{
  "n_kv_head": 12,
  "d_mlp": 2048,
  "activation": "swiglu",
  "norm_eps": 1e-05,
  "attn_scale": 0.125,
  "bias": "none",
  "lr": 0.000532,
  "beta2": 0.95,
  "decay_shape": "cos",
  "doc_mask": true
}
MLP neurons of a small language model. Each row is named by its layer, matrix (gate and up: input weights; down: output weights) and neuron, and shows model dimensions 160-255. Each number is 128 + 32 x the weight over its row's rms, rounded and kept within 0 to 255. Numbers have three digits each. A neuron's up and down rows have the sign that makes its largest values positive.
A block is one neuron, or neurons of one layer that tend to fire together. Before each block is what it responds to, as a language model described it from the Wikipedia text at the highest values.

Responds to: Fires on nouns naming military formations and services, chiefly Division, Command, Air, Army, as in "the division landed", "Strategic Air Command"; weaker on table pipes and college or junction.
L2.gate380:127117096118123153152138110141068141166126125138074132073123129112121144167097181143118143130081084102136130100187164083191121164143115091129067168108166103200145160102140151179105118073111185151156114160111169135109162151063083089098138118128162112136141172137111099112145096106128189088
L2.up380:162125085101200151113100163160179148143144140123094108152197124150157107137174120177114113174145130139110128136161152151132133113066124115080125073156131172157086075114145168140128118099033090129153089148178151165157143133127110157152122124131156069142098095126064123126076139144058149117
L2.down380:207135140121128093132140100115127157123126117097178121104087148175102153134139104153124155147146139143124143091124085134137147124192122116141119166152111136085140166157146135120118143180158137140197164151128099114131117149152164180168110101157131196132108096134097123085184174175101103184
L2.gate541:163161108102114126113056109109157077155110150091143097057133094191099065118123104104116134124080086136137099148129137142125190072085131102171154238120127141162122083131169145099135103129074117124154090136142069113154135144133123126088132103110113107100185125131142139063063134131118134130
L2.up541:141118196099129104082129125078138133125091166102150135188090165091114200055095179134144156124129074127084152147122134171136135177120153114137090079147126082104134102100111119042148104111176136079108147160134158166140176108102148122164090114118133186153089106142116183124160105095169106163
L2.down541:106101147123189156126124119099157077172136083115110141155065191101111097118108092053129103154144175220120096148113127099118074139168162065066144197107127176149120150176133125108123161156145148166102084112148100127076140116179101115173134111121139118107080182105154162102169072113113148166
L2.gate1575:124191147125180092130184112152151094136096075099147105151110138162125114145113116180182176190133088125124150159091131192137139151118118153093105135190110123094107082141102137099154077118082108156148185159136100116099147197157130118066154161164144106121094124100140147202111117099132219112
L2.up1575:088135153156190123065166136117149081129174013075089105080065077147091151148121110119123103133072104139112164093119136100094126125116165147129158109106115163101136149123140082178140210091112081117081128136139080097167075094133141188106173206125149140109166181099077092162125117157134184170
L2.down1575:092121123070089114128151090112129124145115180133098134186122113123133158147133081092151177111148143127130132103117101200103111113126128131134104093152111114213117122101142164116098139075144166140143188081125130155126120187101085087135148114142119060137075123090119106152108122128098166102
L2.gate1740:182124121088109111136063134136125096146196134083148105189205111092105062122114138180097150127131123104123138182131163150141094155125129087116097088131110119152138108125125131129133154096074122129164085109187105167116136109075083103155144151137101139082159111144164116122144168093107131143
L2.up1740:172156108101052135113099092128150085141135175103113191174139069078134153099161102135129139137080111151096086111143108061173118168125163095105133163165151122128115114101121171144100095086130154182214090127156167164111150101134144057180154115132123112159164128156114109115102115141084112158
L2.down1740:163068125140136081140121123182170113123151144151142142156106112108104112083130103153132208144131108101078149124100137135142088137119127185111159136079126097137125153187124146139112166107153101136165146115137137129120127106158114092167100157128137101111121099086100105164192065140104147129

Responds to: Tokens inside multi-word organization or military unit names, mostly ordinal suffixes (th, st, rd) after numbers, e.g. 28th Marine Regiment, also "of" in Society of, and Royal.
L5.gate1247:088180095214150156128109122143125153173112089144115127194183143085124176125155160103155124119081174140154127216098121108117143103114116134120149114124116072092127039204108117164127088127059138185149142151133126137117154105149118072119102117150180150114156138141118110163141111126096168117
L5.up1247:116105116152085101125144135131117085144091131163164157123150132172109142094137183133127168154173144067131182114134139110105102112181080107101097155129161094172097123078152158152128102135109127220122116112184087175132173101135120111144152120202095152137109159131115134126107140083142128120
L5.down1247:131125163165126125138137096127181204079106104143090136124191150135106138157109209144117101136136173146150185119114184126108132140093145119180145110108107110173087172065186095093177147072101090146144157085133177177079101095072133118130196162134080085100099029127080128103144144112146080152
L5.gate1547:149109147125083115146136097103127187098144149163145085119181144122174177101099126144128086131124104142120134133041105145197163166114108112150089162152132124190118157154188116172161165137114117188110189186072168138102143148081142090159111141141102163124129161111130125074059110146118121119
L5.up1547:115112095156095139100111105165112111139075119075144127128190124177100165119125136103125151168144146093113165156105108111150116148155133133128093112100187147071109091167111112109127126143143107140112088144128142124126127148077150139198098126196111152143135156113132138056070143126076148182
L5.down1547:115119144138109118104146115167112131123088165158177195090128135097090155113081110116129106139172121136065149196087115157154111111130114181144132086138101075191132095169131073121089121112111194122113113147139107153120118142110142132103125115132073121128116133094088120102121160101122108195
L5.gate1690:138112076136122157119051136058164096156189108111167167178132128109085114146098176153126116138086104118130117131128109107133119108075132088127151095128155149137136078125140074148065165073085139138169099144107120164121180086098108067044132157141112153142160116169160148094132157137147048147
L5.up1690:157152125105093190163098164127147132151097123149125137137176065119116164068107133185100137166105114168076109142129119180081139134084105041083115134124147154177104122103171124145101154137112147218119137105143155181140175095113118097130104149170064171095132084128082180130150150073153058156
L5.down1690:113128128086131178138128162165159140138087132126082165121176141097104165080101110180109160130106140129124169119165135108080151166148127133115130148063137135117144102121192137137097126132140172230132154139105170110151153083092158124131138146179165092061122152122125164082162115116089149151
L5.gate1968:163133128119138102050134151155134139139073110152199148129190138120103140128118130164081173117148138128133175217155150114134156138127131098167131077173125138125157075128113103180121097097188152144140134159154189118084132143116103075085155098190138122092174150093072110145076138083104095142
L5.up1968:173133088078123051138107133105125176128076154099183114101084082099111115104161112101090149115091095122117142084177128137067067069119122055103086126067103156153097135165202198139110107139145092158131186198123097095126151154086163090155138152114151146123107031074124178113100147145110105130
L5.down1968:149133134149132186153159153155100137161132103120152124111112128149095128181150117088130067069163137141125118116101085158100184099139163074136064165138112104109128238072175134089109143077137079098096112103124129159187165160150138096147156095095135104161121143105139124129166118158110179122

Responds to: Fires on the final word of a name or reference for an organization or unit, such as group, station, unit, squadron, Council, Association.
L8.gate1118:135174098115100084172111111110171094143068135186102094135136105123135095129134165110131136122116129122115118160114157116109168133119187129138109090138120128145104069179143107103079144095153132116109129198146102156166107177109145156130134071142102163169110087173132150145116100135136192184
L8.up1118:180136131093142155107153096089192058112086149156136123139144095130132105127126154125103120124070146116141091144191135148147159160105148100201136111118089102136106161152109169168099126127115138142132143133111148136170086157125163141131066118098052148165115053116132195133153109119165151133
L8.down1118:110137102109092077171099127123139172149173098089119123071142145096122136139117103185110130141137130123082130122165099127139148135081156078138108115159108139121123098121165118098140154111169118168161083101128124181132116174082191097154118091141058153173145137081136137144123131180107063159

Responds to: The word "to" in "from X to Y" spans, mostly between years or dates (1837 to 1839), sometimes places; also "place" after ordinal ranks.
L5.gate118:155164123114116114162113076070147120111114122129154084170102135199104177086121162093183100102143109150172114125106113074130132153084116126192094177170114109133115114162187142102150124122101102182179081110144073118168097154083115088105144162074089113152122170087185138157068154200087091148
L5.up118:110119125128069131117138084123120106130111134079197096089159121120113089087143094131157107117142146149129189116136169105120097160139138100170126166178140125153108107163170121093164065101137122195171094059168082078137181168022101151147100168077047110179111111138190147176095154141125097147
L5.down118:182135100096094142104098046125099124137120087105125168098176139109143096122143105205111116100191175184197107127142123131121063137138093144115108109186214144119153078169142133079135116102106179175149123123098118107145165184114161156190077161146068096134117116112167160226119137117132158159
L5.gate125:157130142087109117118110122104093124146155113118170090110080115103149158125087193148133131130165122117095163099153155118118171131101155083175215107096109099126077154061143156142096135152103034104114107096198144124091158127162135106137152151122154143146117118122178144099106156061076103186
L5.up125:051110098158079139062133128111100089132074084112137119164120156095027131105110083145114113079112136146105134162119133067111096183135120191080111196131157132086139094136123123116101131117131105094047142154136076164110172121115080157111152112134166147108138109139205132194137048106109093123
L5.down125:138085128133186138139114167111124144119094096151129208126101128119093127043092075168117135139126125098121114140100084080124135114161150100107111141109116115105100125130147129167078130166126122107075141136118103144103146152157128139119198107145193146152116100159138114042109222173127069155
L5.gate421:063156086091076126193076151104151165077154088114148100142065121101154116082177106146138063163084167110115140105181073064069162157029181120162125084133128125130115133147098200151103121121141123116167096109115094089164087130116118135141071087158074102138145102168065105115127140149091140164
L5.up421:171101170045131083104104144112135097110119157128132169151117124138114143093140141159181089126140115105130125115118203121114120087095104125167150114120151102031097064113178105107108135143144086125116116105123085115139104165133116133139105136134121127147114122141077141112145178098167063145
L5.down421:107132165187184079148183164099106158169128102141088123127140158090090170101102067090108154153087067143183114127158118149122088178147111137127124113163149085137126130099096111123089142123131064160132130087077151149141128210155066138157103077095124076106134146104078153103077140134146147146
L5.gate817:149127117140121096099100141134198170154137113149165090159115130108086133148094092099128124159144114124115128130078124109164100180090157108133115146104128077133151159169114166126171110101115138182162158116144138178147137135118084123209117134124163067176119135057131208076146142131144120133
L5.up817:125148136114108101150177144094127162053135122132130119164154095134163189122128139157141083172130065100159188136087164158143106190139153103090145142144169098154133156194116157083133146090120112094103094151101140134059114179099085117133141190098132107193150098150120121139180108135100127161
L5.down817:142062074125156092154128101064096135063120142172123104081206111171084113120121124137129137061159127168188100102139130118121136169143124137162138111145130137125128118114122095169082081135123098145076109152105107151105080161103139149078131118081186136185107075074122101171175029157178099133

Responds to: Fires on the closing == after Wikipedia section titles (==History==, == Facilities ==) and on "to" or prepositions completing a verb (pretends to, came back to, out of).
L8.gate348:128142145055165135062133157128075108098158123160152122155098106149191126097151126172137143139134096105131157148179148154127102081104161144132109114137203080146134120119163109144106098132104179065124058171184116126122124146080096100143101141081127144080148103191134096101137125064102176100
L8.up348:147091173167127136135135088131083107148162099101125145107125101130123147147154147138153162054129076097126148145146125114045112155123120132138159159149162132080121141125137172166118146134097131158138123099079096117097134082101115175116112080112120065127148152095127122085147052151096152158
L8.down348:123117179146072122163155133090091144147143121120067162146096115123135123101139129160121186089171111164120174111105104149081107143110125137118129131115119066167114167112170109093091087145121115095079122114168083067139163132090165120107090071142084120118153139060141090153107128104105114135